Part of a small language model's weights.
Size: 22 layers, 2 heads of 96, MLP 768 GELU, vocabulary 2048, 10.6M parameters.
Architecture: LayerNorm before each block, rotary positions, biases, untied embeddings, attention and MLP in parallel, capped logits.
MLP neurons of a small language model. Each row is named by its layer, matrix (up: input weights; down: output weights) and neuron, and shows model dimensions 80-175. Each number is 128 + 24 x the weight over its row's rms, rounded and kept within 0 to 255. Numbers have three digits each.
After each neuron's rows, "fires in" lists the words (lower case) most often at its 100 highest values on Wikipedia text that the model never trained on.

L3.up224:144126109116122086111124082107171106133119177100115117117091148116184102152140084102078166165134130106126114161127115129133180123143105162116157147123113101101113120119145121140119113153135130183137124155106149146108115092100154138122139118140095106142151169154117061144162096114142173153
L3.down224:122160122161128099125114133173127112159122145146142120102112123079143113171150081123139127159171107142122121105116132119142127104113086122102146132099110137120151137090145104137142117140124157131168125113109122114134125052079148126123115080115117092136134127153140086169134124132117119131
fires in: "season", "championship", "record", "appearances", "success", "goal"

L10.up347:165083131135130099143128141122138179130140099117138124118131150154158113137117160128134134167127149097130131144139120086113116127083138154132159111138105164110133098128140098118118152092090084132137133129125141124140148100157185091153103113140138091108172090097100102110162099126196157119
L10.down347:110148159115156106197127148141114117144125101127132127142133121154089122099136133172119111112126117102115091156110130140097164129079103156143108198183154143115152114136125101113095119149139074200111125176125127084105134132127098152119125150094123119132166163126128098140120139174130104075
fires in: "a", "an", "distribution"

L6.up697:139142144131097125152108134146162171109119131118142112108149110111122118137108128123155129124162148170134158109149130115135113103128140108116087125076144134148147132105131072127136091080139173091123105135095114130128143173125100122153148126135164103108122142113119167174115114149136124141
L6.down697:138091126167101183155112123145136157130163108128123144102140116133159162144110176185108157103113104136153143097131103137122100128112120108144151153153141085127142150135093158147153131097134171161120103110117092136135107088169090125128112125103126141156143118140128063152130139093146142116
fires in: "to", "and", "approximately", "example", "alexander", "than"

L6.up185:078139123154126152163150100109125171133119143133088066148151088118122138103085151166117170156147150131122093091128126140110138119131125120147113144106137138111143106123137123131137069131164102132148130117130091128139198126131125143145101161169162103188101135097140137137125120139129116100
L6.down185:111178142112095161146106129112118133113097112129152157094180108152082117175121090171115128115127125152163145117121113096125157077152130080130145147133128159111112131123135154115109122121159137126096114121104117121118137150118111123114105098159117156161108132131136142131126114114127079106
fires in: "first", "third", "second", "secondary"

L3.up482:141159131136111129125114078161163136112121124155145120080135122144108089150067146112150115111109087084107094145172103143137148099148176156134147108121124112120099152123097124122150087133134164104105146129145103163167136134122111092151118121129139179151156104150167145136152120134128131091
L3.down482:116174135116124110119122057119148096145108151171156145154149106163110103132094143131174114160126122069124125151180156180131170126135116171169130146116157078143125133134146123152179090133142124155125106089153142179134122137141103076134097136125097133160147113097162098110134100067125139084
fires in: "after", "until", "following", "before"

L18.up445:137121114122087124169122106164154117136161132136120093091151131127132135105081150139119084100100118134124112123139114125097104186080104111161109130103107136131118125102110119116146182143118138139099184111132093128120126107170136142148140118156115109148156116104110148091136164096163128155
L18.down445:153099146161132158121121126142156105147157149163127117108125121095112156118140116079168106100152150144085150135114135148135068121093124137110142063154105110136116167089133117141121126155137147154105104122149149095138145171165130126125147094125108099096141145157128137147146117101124148082
fires in: "as", "which"

L18.up613:179128129092132105150161102115136063078148130121144136104106076140130147126102181150114104137164119136104122140147121111104142101124119161116123193162141156119104108166152130098084125155114129127140160142125082122156128108130137132123116143095117148137132165133126105086102164140098130118
L18.down613:111105111108182117104109121141147153143150187127086145147154155136109148145141105160115111144109115142110119096149127151162091139118139113149111083160169122130103146127148067140099133143100125080112148116089165106164131122132136124165146095108148103119112136141125116129135134132165143098
fires in: "a", "an", "appointed"

L3.up201:134136132164136117118100127146147175101105130132127110123169153091131133124130094152105129152133069124140062160097123116102170127103102112125186108135148136133108159109129114112104086129179128120163064131126132133147132159146123145150146152121145121122096147123085147161141128136118165154
L3.down201:147126141131127143121118096171095132094136139127147112138067106117155129148201095132118099124142144125120160182116125112103108138141117108085135123163204085148135099168091136121159172129169111105115109132098129165102140107114156123147126127180134103127106132130078124130146128110138116098
fires in: "included", "eventually", "described", "shown", "scored", "featured"

L16.up98:136147156117134123132159121140115158118162157164094095134154099159115161094123134137141108087139163130087087124105144101131136112064142123127141130107087113107138100158114141105125114118153135132093117082102117114145115121108143196118134151095079153107142142134108121133147110151131125166
L16.down98:160118108118112151085105153140155121118112116164131114107145127108133136117122124103111133117108112146114106097130141131122152153136143118125136100132139084134134163143099115135141088105168113136147158182096093094088170138139143091147086122176118107171131131141167130123143138088124178105
fires in: "was", "professor", "die", "chess"

L13.up186:128124141123128108119118137146153165156119156125114123164132079144118139108112145125080108135180154111110149185137109151115137157124155158140153130095168147137172146149136132128162094127099160137135096101089128119140102116077109129124108137115158176122121160161127125116069059106117172147
L13.down186:140101107108135140125139129171139145144129134153112158113146138160166089115141121129118156128076156127069153139130075109138152094148142103130150116153122154099145166143111119074139133117123130103123103094083077116099119117098100111115113110143133133135132126096122132119108090119103164137
fires in: "on", "of", "from", "described", "for", "founded"

L16.up154:130109144091097141121092128124147143119161124133144119144176113072149115106124109167158115114115090088155148151096114158096150199105138109114147127145131051106087157138115169137160113126163140145087109112152126177138125125134144136166123187093128137135149094116160133095133139135132131152
L16.down154:113195111154080138161090142106118104112147108144138116125125117088097161147100141098146185177132175094089134107145110099152131132135143124116092155112151128192123129109134085117101163132111127123117117112115124115111147139155126099187128094129139126116139110135131114145157155124122104102
fires in: "was", "is", "ii", "iii", "who", "and"

L12.up531:089115115136132123112103164119168117142170166155129123127157103136140099087141099098136125120112195143156127154080115158128120131194132132132146111103138144110158117137127133092122117141088130077071127137097079105126091155124139096153128099136148158127143060093119105156156143093157098129
L12.down531:116074166167147118159123121186132131119136173162155116149122151130119082140117131155126074075117115107138173167123124157108118087124136132107115111126135139102135112157135110104204124168137132138112109140122129126122150103162120121120143109105106142176100105098144132176134114148184147114
fires in: "of", "for", "and", "resources", "to"

L2.up207:166103110107139095117161098133112102162103124146156112127094156125117097145105121130112136115126143135149152182144117103103144107143150133165108145121122066131135098155125120135167093134157146129134160126128152126124103151137121132149144111144131116159140153144172114125161113141076143099
L2.down207:137133123126120138146174161103114155133137131183145133116113160131109134102144107135137146185070096124115152106138151192072133124115116085085141159134130120126154146133150118140097100097140116116168128131105110133141132188134133101108100144114129141141150123105158150135156118113083084116
fires in: "before", "until", "while", "since", "victims", "although"

L3.up615:146151152132102129127174127087136166117152110134098155143145132096090101120159155118111149133151146115127140126128118104121108130133102155131160154139092098106128140097113127135163117109124140109117126106138126166088119138147102138152113204140111044115105133124108147146141140126092159120
L3.down615:130120118116151146100124162102151129115169114120104125138134139105093110106149138127129136133103133084137102135106163097115131128081123115180160130134071113100142071136108096201178090122137120147132154119108126160108116102172106110138156163143119120095142136107128146125164175084100157100
fires in: "years", "year", "career", "very", "family"

L15.up253:123124127129086143112151105149160146118130090136127140100123145064154124091182146084129132150136126140123157129182146112098150117131127145139151151125143078130138151119149156122139139094140138135124123176150164113118096166132127122159134147132124131173137127088141157151148144118114154163
L15.down253:096158143157149134126108159137042113158121144110098093130142165131120146143115108151111142103090131100135115134105073164146124134162114136141153123136124160121126150141100119146111140131148130126081109128104109106126191109118137115128088094132132133085158097158125096133152075157085136042
fires in: "and", "was", "were", "secretary"

L13.up86:123094173113113099143137087106158101107104140104131145142131096113099087129138127132163099131137133122100144146145114156161144077183093117139135110153105117134088151132120131129185148130097116130143113156066121092169178101117151164160094145149107124132121156151130140198157108125109133131
L13.down86:073130112119102150114152150105163113129081121135152095140142069143145143082129080152140139097133153170145134138128106107130128129188096124101153147161138102141134125158114125106101088132138156115190127150122117125111077117129079104147147122133125146135101122081119134165137144114140117102
fires in: "of", "although", "brothers"

L16.up230:090117153170133150083101146137122156126094119179123150154144133133141115118116164120132165142096143056151120115152142140142131124128169089140109120148133093156130111158149104117125115111108101107141094100106151146089139126107165107109136150150146114110146143116110119131136124145155148119
L16.down230:153133134118121186103090124138156126122134080127144127115161102111141156143180095104182102101122146126092126165145165108108169138123140180084127128163100119150171115101133142119135093152175149119151146128154130114153091149132125140127108112091130106156109106152129119118139106115123166160
fires in: "an", "eventually", "a"

L8.up61:092087103164114176096127134127176117155147127158114122110136125133119136091131163116108140108073164128136113130132133148113115073095100165164113149157105126095161100114144112121116173135131129137116090108133144056108133151161100150144119123095142147113151126146103193165121124120130099129
L8.down61:136133117166130165113132125136132147139090148142151098072097130165071149101155118136154168135125125128128103106137113131160131138128129126096198188143116128102125168121142126180130113125124092128186115109145159165117123137132112155152132101103127132101116158147146148174172151152119037131
fires in: "a"

L13.up497:109086159136127120186121162170140128101121167097139107090133140162127142144128130146114091136146097079130103152157070151140095153145138115123134131099114148196114125131147083133109096134141094149125137158136129100159145115153142130128110138161096163092136131131130100135158115108110161174
L13.down497:111125142155106149109151125118112070121109114134141156102122134151173159128136113119155126140141130135154120122171109135120117129109142180119151109158148110134119139129131112148121123106116107148128072089114133086132131131121175137151102102175148159170139164124103119128092128153128112176
fires in: "which", "it"

L13.up386:120096090137123075120088123117137094152124151114149128114160110127121108123146115127132099080101149103106146133121147139187090103161130153183117141154150105147153109104117145109152097146147089108117099153127108122149129089107146117142159137153087163133138132183138091137118114115136173104
L13.down386:109098118130137149123148178096123173138088129162136106144125088145151080172136090148138148101156067114172124086134135128113108083161130143125126092117142131141139093149095184108131090134150137119107137153143120158147075114143115157130129158115145124167142144107114164184118115127106104108
fires in: "of"

L3.up253:072127116077133112135104132127107132141175134132117156126187135091125127125166155096104105109111111187147112113117098134138105173118107113167106114131120123153125162132130171157128152074160142113155159117142135086161095110097154110118116095119118158107130093134139146156164142168161109112
L3.down253:118127146122112128146147180100113178154114086114115097116174148137147119111144129100142122081157162118103110110120102138140167126153136102110103143079166170159118120129156119171113185070189194111115103111105077125150105098104147094096138138126101129126087185154143139131146135130131103112
fires in: "them", "its", "s", "they", "his", "he"

L12.up625:087149153123145155171117106103119129144104119117103154150123135103134127149132155121152138057180164154113140133099123160133143151118087155125123139147117146152142149129124113124071089155124149117090072126097136088179122135131151130089127144167143151131150150129098124108177136119120150121
L12.down625:126106083160121140097122161195121145146124096129126096116140133110154129148139123154097135156116103165148129151123138110150128067170151128102051130138128121133144161148134159118169092147097109127151078130143119104117127122142091135128143174099139095113095173116124127133121112137129120131
fires in: "and", "little", "solid", "scientific", "scientist", "or"

L8.up201:073137147108126096143146103139113160159144134155143142162112102142131102071122113096144182094114132115164125117078125129117152132126140101158108123126177111161147144116120151111111123088166113123153156119193119127154181155162113160138127134116152156127137108130173152125138176106115153094
L8.down201:171120154115150147116184123169089120125122116137155127110116124122183100105135135134177145116078123152173150139178149125170132153113118108136131149109162131121101127103119145121122175107172129093128093131133078137116124158093126082110137135111081128129128163132129129172148116124114133070
fires in: "would", "history", "help", "helped", "see", "could"

L2.up459:097134144093109136130166093122170131145087111111139142146131126122117123114146154130113123174134091111122078147080079148139155140130154173094128145130130134089109138125159139139115130108133095122148109132115174187101144108131170151090086098142127106157140161096125112114095134143126119139
L2.down459:106138120177143161124114059134179121107101123110150132138128114086117129146131122090139128107131111165164076164117111112133159176145132140082135138121101187096148120166165201107112118158126131140140089115156154110100109163142116117048087093141140146111124110113124137107112155087110146139
fires in: "goals", "record", "hold", "scored", "goal"

L16.up616:167106106148189118154097127136114075122103126138111151091138171118130100130108148123137109109144152136119164107115145150107185113163088107107109101107153133127120129155115117161173124089100148115111136154110146105134122106116116113114158124139147154074141108084128096159155140149136154049
L16.down616:116124130110080128121134158141114137181085141130126114138117103127131115151152144153117144085070148105153104137135127139150128134154150108160134135143135153121186139115121194085100153145121103148123111117172105104148107142116155112145101121108087145155153110133110135148121144116148117112
fires in: "as", "the", "of"

L5.up451:097126162139086105103109121140138146156129135111157193119189124163122110109140106137133095172139126122131146123173100100087151089125124102082162111118180115118162147130100120132099080115156133110155134117084147130147069108107111105152108117132166137128147110136122121153085132146124146105
L5.down451:132076121161104121169136128155135113181109147115127135117123131117157093102113140126105129110067161152088152123094150174149178155143100143081133150122122165116167124122148121104154161105108146110132128124097077110117132158096099082123144101113141163114103159133137131116153134110118114123
fires in: "from", "during", "described", "entered", "represented", "joined"

L10.up380:083142115117102133165144115135119144147121140110159142142136076131085122143118161146107130135155117167113175116145104177126162129112132122163110160139151117164131137114112125115160102119121129116120147091082133128184138130120138114137111117140144112087147145113090151130114106151088119151
L10.down380:154142133128102127140142092107169128158095138159146138101127155109121130134110116148100099176115099098127153135134117108155158134100113110124126139101147127131127148105103095098122136140116138107134133137151124119130118168143150073117134123132127104134140087183139099164142142112127151130
fires in: "after", "at", "since", "as", "if"

L13.up42:119129155122104137151147134132117112096131107118087201154156187113132123077143107113126111141094143138095133113167145172148141132140154118142124119143170105143095111146150131128120157133106125138117115134131132147134108127109156165190103117167086149082150152075147143155118161137059140132
L13.down42:143144118118130121151110179123084126139110100157117158147155150141154115103175132114127109096145134161121072139135136173154154158119147121127122137127185121092102186144130165114135133130139098126116110123116091111108137157113109147143158119140126145134124128127105138138101171143128112133
fires in: "is", "has", "was", "became", "with", "commander"

L3.up76:161136081180113150149167115102128161127134121095144108091137179150127101135118149174098149148110098088125075107141139136083117130155079114105170099124131127120129179146109137148152146135153143135129104134094140150125165145094119099132134087155127106148102133154130125123113125144128127146
L3.down76:116153138143132122094178118106129152120122106137125166083112144108112114074189185118125150119130116121112148130113108123108142162160130090143138133088119101124139127127123107170130141132123153117150121099135117144112103144101090115132155130156115121110117110127123096152095124134162119134
fires in: "released", "non", "described", "scored", "stated", "born"

L12.up157:162116145100125132088085146156137146110131126111133093105161103173143064105126119107195086133125129149145140132135130128129098136137137132107183136120161131123124138135125131157137100168123129123098138129161079129127135093143166119132117129175118131125139132149117115082131099120140154098
L12.down157:115131081144177109168127129121137100137165122129092137125107129144199137161096120122087174117118139155124155109131131154180125098091109156121159111155097128134152137137131135114125085124119114139109058157122129131130105134128080100091160136143111114102154127165151142145162131124101126208
fires in: "of", "they", "massachusetts", "sister"

L12.up471:157098140090145110125164128117090124095111180100137114075145108118119146128124123151173116127121121078153148134099106128142093175107113192124116113138147087132164152116142119128134147157156109134113125127173123133141111109140148081111111108156132134099142143097083115068105123114119095130
L12.down471:122129127127091079148133147140124103095089149142121160119179139114105101130128107109188149130118148149134115133162118137127161109173120117141128138099142178137134135107168115127132106145127106101106117097157171133120129124160138118121124167078114085133117126191183141159156110101094155148
fires in: "it", "name", "its", "area"

L2.up577:156126148162106121090157078096155099155100148135125124109128130123126104101141127140169120144092149087110159146146181141180115113103133103115141159144117101131074135137118148169128160116137116177160138098100127152119083119143128130104151130116148144145155152124156096146118152099143087095
L2.down577:102152092132127127122156087151170107160115119122086101115113100151096113114117140137153147158126080116127136141165113116186136131138142175171104109160122158145083099139117126135126093076116112122141159088142134111129127123135135090126112144158128150110144129131165147100117120166133105117
fires in: "season", "appearances", "career", "games", "league"

L3.up697:128132122159095150140133125129145121122120106147134144141131140126096153113164114136116167103099146087141182097137111123136138119095128138159123148149122111124125127132121127123161101099068130130110172144119144136092152120134146158163102131119093093125163106125096115157135128146119118079
L3.down697:098133140140113132138144175124160163151128142149087134139134179121101154100124125147129163089082147108145116124149119120107116124100074109162130184140082126120125102127162118120124120113106131142123154145130138141092144102123098119147129136139120094152142082145148164136179176104135131113
fires in: "years", "year", "very", "success", "result", "time"

L15.up498:181109138132121142127147100111116139152139139124141130104135136098107140122115154142132146141120134136196104121161142184108136122119111121145132109123173123101109118142100127156110109127107131156148169046113127125137129155130124127129126155177125123136162140126104145094114126079091127143
L15.down498:134139109137075103123143134148067130119124133122117143104113154121141132117109137090113151153141156123127151144139153138126161169122107114129121210127165141138158120105110105147141091111141114126152148105122116128138114173123091092098088106173121138117117164138168107088133114099095075158
fires in: "in", "between", "until", "since", "from", "december"

L15.up522:170131090175129139147119128120108142124124118105144110133157131133141101099155126148118130139142127149162107160128107130107086116062102155117121107113183112125100097191069144150131140141133110147138128160115115128143130156139132137129117133161112139164113109155111139164117130099145107120
L15.down522:168145150136142146167150119106117096118099120111114131115148115116104119116099085121124158156124148159113076143122132117116136147083106133147142117114098101142129132144082144129131159170125160129129116194102111150101148138125131123111077101117108143134108133139132109141118136148157140101
fires in: "to"

L2.up665:139174116147133086145137139120158152135152131122101108137154176146138084128096109119119125075099149119088138138139159127121128095130172142106141136106132124134120113115130175122154110122133115114119130104108073138115132115108136100095099109114080102099124122135107156110089150179141151117
L2.down665:173149128149102093167119092127132158082108147161112131172112138116104147128099066126127109111131124104148148148115132137136110141125146133111137169138128117116107124104118134115116121128082113167101179107127118134128116113150139113105122126159092111089104135118094134102108153174157145147
fires in: "former", "american", "school", "michael", "award", "college"

L10.up135:138131143163140098131158113177107135132133104161100196154119111083096163163139144144088061146141139129107137131156132129134149132146131110179118110126103150114120096100076087108113097116126130145141182079126148122125149107092115102131131136126131137130142104140110097103088112144128171136
L10.down135:152111106113112113171117136135139156165140138110114152151138110101088086167076121131136118095152162114150128140136129134080121143125109125096139180106125131134138170154162146084116133139122143111168147152140113117093171132101115149140137132118079097119148119123167133132117138110111132179
fires in: "in", "of", "as"

L3.up418:105091107099142145094093119137091134122141149149077132139150142136150143098170130127114104136152113150097134111165128145097171105119129132151093089173134110110103120181110122154129152126153125165166101131126139167163090198144092104160127157106143157133148167161131104141143121092145170141
L3.down418:146112126129116150088058123059145109180140142143132142115100068109098161144162122141120125142142119142087118085138111145129145102189082128149072118125132105134109094191125130144159139139144130170143117087098174132121095133156097125168160124130109145114178158121100114086137126139163129139
fires in: "them", "these", "chinese", "their", "series"

L18.up217:133147128152135135128126114125129104125131147129090140102122150080103124133129131162133120118117103170125181166150125177134137074132133139084129103107178104130111106114138113101119093148117167186134126154090098119091174105094102146110157148118101129141106142158079119118152082130104190122
L18.down217:153140123128130135118094150130153123135108104147122148129146167099158106116117145094119117121139167127152137096110169130121080120169158100105122105166129177130137112096122146137122130103121076101137067112132126167127109115109127093165116127149091102163175113161123090119132075142100112152
fires in: "of", "in"

L18.up119:114148169120142096137071147075102121074138183118149144072145138099114127130160146138159141144117124105123118151107140114143144128177109112161164121098141126144112135117164146135176148128144105128156092120131089078137122157150122190157116104141169160117117120120133120123193120170101154133
L18.down119:112119130113144130123152141126175119170143126099119109112153108077147127113144124148091104090091141100149134183084099148153133127116113162148155123142114115127137118134099171145153112134121117110128105125110125133142111126092116150157125103115093166122132158132143100120104114112106119120
fires in: "squadron", "according", "released", "has", "macdonald", "release"

L3.up208:145121119108138112122137064153143127119119137133116105137095125103143129130118114109143148095113115091120135166110134137145076162119110105110166153099108110095115169092155135145122144173107141134149125104117147166105108169111129123121133114126097108143177150128128116163147145135109136118
L3.down208:118140126130084115097171142136157126106165124167149104148134143103108128120132119109127123143156121124101126161121171122109126176119131164120141089126118102139127082133164089117097137112151174121180076120135137112116110143067133117132111118098145123091128119121186157117102144123071192140
fires in: "season", "goals", "scored", "appearances", "semifinals", "games"

L2.up106:161101118103140162114072133123078102139164113117151076110126109140149133153125154124140163142162064088083142127122123129120120101129173146160100143096089133126093100153138154134161104110120155123115173110139154126082145137147129082128135150114103085141140097157181110110128131098127128094
L2.down106:146127095095148148112172108175168129143139132105125067147108124136089130073112131140087121106138087096122105140125128092082160107104097134164161133094078134133129159088107155125151069160108120104130151134142131140111119136134139195115107134151136144130157151135134128147115135124091125112
fires in: "there", "which", "where", "time", "most", "therefore"

L6.up347:107145064134157168143129118168190115130108120127150170121106149091116120153104148130154090146096117142084138117104122138133128118141140108129124094150141111152116107175163087157137107104149133129045132119118111144123130102146177112140100087100124123122148108161138130151120135124126119097
L6.down347:110095140158138154098115145170147133123107136103150118096110127118106113137095120107124113111121100126053131110081114117164186138130110126161143174126112135139090137120138135102128129126122111147114134114132091142128122143181111087129151081113176140124126114118139141127117184136142123148
fires in: "which", "where", "however"

L3.up680:141120102166151128126130133144149118164117136141104110117086115110158118170130120120131123144124186114104131145104106163153142077140090105132130103127125180125121163141128155107109101155142123159092136106180116134116129147124136155130139075098120173151140093116093132159133093131161114131
L3.down680:122118140082116160125143153156137113121100149095099079121175122100122106131128136069092096139121093156154092142152148155118126107135141101137120163141141141111116142118121137146179145098163128114097122189162115114134129118098152124139139169127159149166112144110108153181118125113120126089
fires in: "as", "including", "included", "with"

L3.up344:146120117151120147122131153144142121102119107117108144114102140102123132118118111121145133107103119169129131115129125151142105093092106152098125132108101201121148120114137142139115095120100159138095099078109143107109153085179139114149142098124129186098200129101138122168125130097140134119
L3.down344:163103150101121162113107144115151138131121144123176147107139131117125114108127164128133155132189154135071160116103123146154124121100051155098141156114095124102100115104119149060105104106102178158113133137126140147135120120135111144130145127111177134111135115137138118138122174085168118146
fires in: "which", "where", "who", "possible", "massive"

L15.up145:131110135115158199153145157138114121116147157152107121129149139106139138090118118079140140140099186146121112184131101122134102130129142119152146124089164165085137143144136116080145075114125109114132143105121091093134157078113158109148137137147142125173139076110175138120075121102111131175
L15.down145:103129103130143117122126127144169139176110103116134123119133089109117094134132147156101131155098161108134137079080127107115178105118105112144081158178077097150127123164137119134159172117116115154112096092159181156125142160153156160099138110101120132113093148175105197149160151109137152117
fires in: "with", "that", "to", "called", "using", "for"

L3.up470:113133157078135131151168122140149085147127124133105159097152114134123161123088156121106119147140165150167104138149086113171126098124083136176164150105106140109141138115124148173085114157116114149158135104152136120106154144114111134114134105115165101103117118131131124137124170142131130137
L3.down470:112135124109135158156152150136085117154133133152148134098085129145072114133162144139120130139110150110131117083133117094177160110131113117106172114103119128103138179113124158113073108114144105143138137122134135141138134126116096109154156154082122121140126157158125151116108091131136120107
fires in: "in", "a", "as"

L15.up207:092112165148132111131114147118135125135182139127120155105167153115127058131123110145160147111112104119114151127136135124154148164118152112164131159132087161143110154094146124141133142123160145131138131121116179133115084124128097176122154118122127146096132183115063162111104138098119150167
L15.down207:118115125149124113112092129087108162136096174122150101123121125137139175125161119131101147149132149132105114119150120139097122135165118130108164143118180168128135147095123110154100128124106128091102063140139108120146119158119137115150126125122116127118074135153120120150106117149172094141
fires in: "has", "had", "have"

L17.up691:147123138143153119163145105125144105143120144094080121090188121107114118115105161135152142143106136134170126180130126128122142155092126157127134148153167181112109090173104145138142121142124146151087091087156131108117149122158102131151084127090158143085097075117165148116124126102121148136
L17.down691:134102122113155122097086135097175139141181142085157116154136092123106138142118123111104120089125148118153144143131109119178114122115102110110108156144115146107130153084127096153128160122103176102125119152156128117141147139093133113141148106176133117120119138149145097154169148129152154079
fires in: "to"

L3.up647:117131125141156111163114116154131115136119159161116133131106148111159097095137155132114133109139136197134146117144122115115101131091152158174109109152134084126133156126113123145115174094110113146149103105151075099148093157125140094142187121107183152154082100129127088096155133141156160108
L3.down647:096117133093155125124086158133113166129160168137136124103143104125149121087146145188125098150135110137112105118157131134084130130114133159173134098122168100117106167123097113196130140070174118137157148079103112113149120116157173104122183144123147174118112104136100095135164165109168091121
fires in: "its", "such", "these", "their", "also", "two"

L3.up429:155135124112113153104134146138127143183117118151141098105107081102133170088142113106136151141143123094164141097116117169101123101100167128108163152124119102138132157176114171153131076110159139102140140139136124118132125154097119103125096099087141144077110138161119102153127163110113108117
L3.down429:107125137110144072156170101147130128106138105134100107099115126140170101131116102133139154124139130125154106177123140127112157148161123127124117156138114152093125089096157126097112137123128128116108123107157127126170132124114112093129138099183124165155159137094095149159100154098141124160
fires in: "which", "that", "most", "or"

L18.up421:148123113108094146146105131129143160126093173143117128106129125132085127113143174155127138156094119172104094135140093152139144126153181160139120182136144129113129164106128105097131151139136138124124134138112091118168096099130108095152153099145118152095119125126126147141108144131169118058
L18.down421:125097129144120089115129104152089145140106095113128116150125116134149177130168126163123139096158119141112154151108169102124147086128114050108119137144116142133131109120145144145145131116173109161175133130110135130094130125157148115083127162091103115097150083144121128112150121122139140127
fires in: "after", "to", "such", "if", "how"

L5.up672:136122146131148111180112147105121141131143144136123155151156131138139161146103152100140154164122123134098103092151120118113121091123112140130124109123129131174118139116152122129112124123110124136101167105182129119133116153135133109185178126119096166117122130180136109169133163118112118105
L5.down672:134125145143137118178149131110128092099124156112151147141173134112106112120134174076121161136098139126124108104145130097101147127156149114164126111124148135146095115108143143158157194103119151127168169084134102148168122121118106153112127151144130147069121117163177069123136126111111119085
fires in: "s", "its", "your", "happened"

L3.up230:105125117156166155073116086142166118153098113119121127114155132110142081145106132103147080124144134163158093114135117177134108129090137089123137101160130140150129117158120152161125169142157091167148124123145104119170132164122121107110139120132122124148132113137130145147150129128115109141
L3.down230:155143113136119085137154127112132136128191108121099090117124074141150170116131081103089130128125164090135114124137132102141168111126139146159120166114138134115117157151116125108099114108132177141123117137126116158108107120141157151134101108102129132114134180140114146192104122120123120095
fires in: "as", "chinese", "their", "included", "website", "they"

L17.up287:134112102146120181110132136125169180140103153124101135153119135135132127144115114118119148157114122142107105145163119129130101118138121130178108138149104134146176188188130105116151131125141127120126089098132103162151132139118101144148156116102094124087148145142104159173161077139090160084
L17.down287:163117159156122112112141122124161117123115129105105136151081130157128142122122108149119124098107105114096146127147143127141117117148113135117162077151139140072131090111168123073136166184153122124101119088096116150130096113137100080097122076085134094118149118148121123128136111142116090119
fires in: "to", "of", "after", "with"

L12.up654:144129064122113168155100097177115100136160112145161172103112107142176103121164109118147118130111179149151112093097153080142179117130127144129106125111142112130134106102145131138089117123113087123145074110120130167079162118134133109104124083186143135083163136149114129126148120131136112108
L12.down654:146115134110133133118149104114078082151164160166163106147095103133095134131201127144144142135116190131133131136140081154114127096101133113156128125150078137143177138154125117141106078139150130131125134154157123083147131127176117114118130112131130103149126137119123129104120119169117109088
fires in: "a"

L8.up603:102141133120110141159103117161177147125122125118122147111160092125137177142117170077122143174143150161119156183081128112114105133139116106144149144116121113123137142144163102114106108128145128113156101122106094095161137134165108132122103136147064174130117110136141101161124143121110145115
L8.down603:141123106103128131140143065144158131114124157137128107144161089135119109127084134139116155113127093160134112127130125111135130119107130101150131161118077095152135170120137168122134099141102143156123123119095131124125119123156174089094105159168134120156136135114115102136091123140101171122
fires in: "and", "or", "to"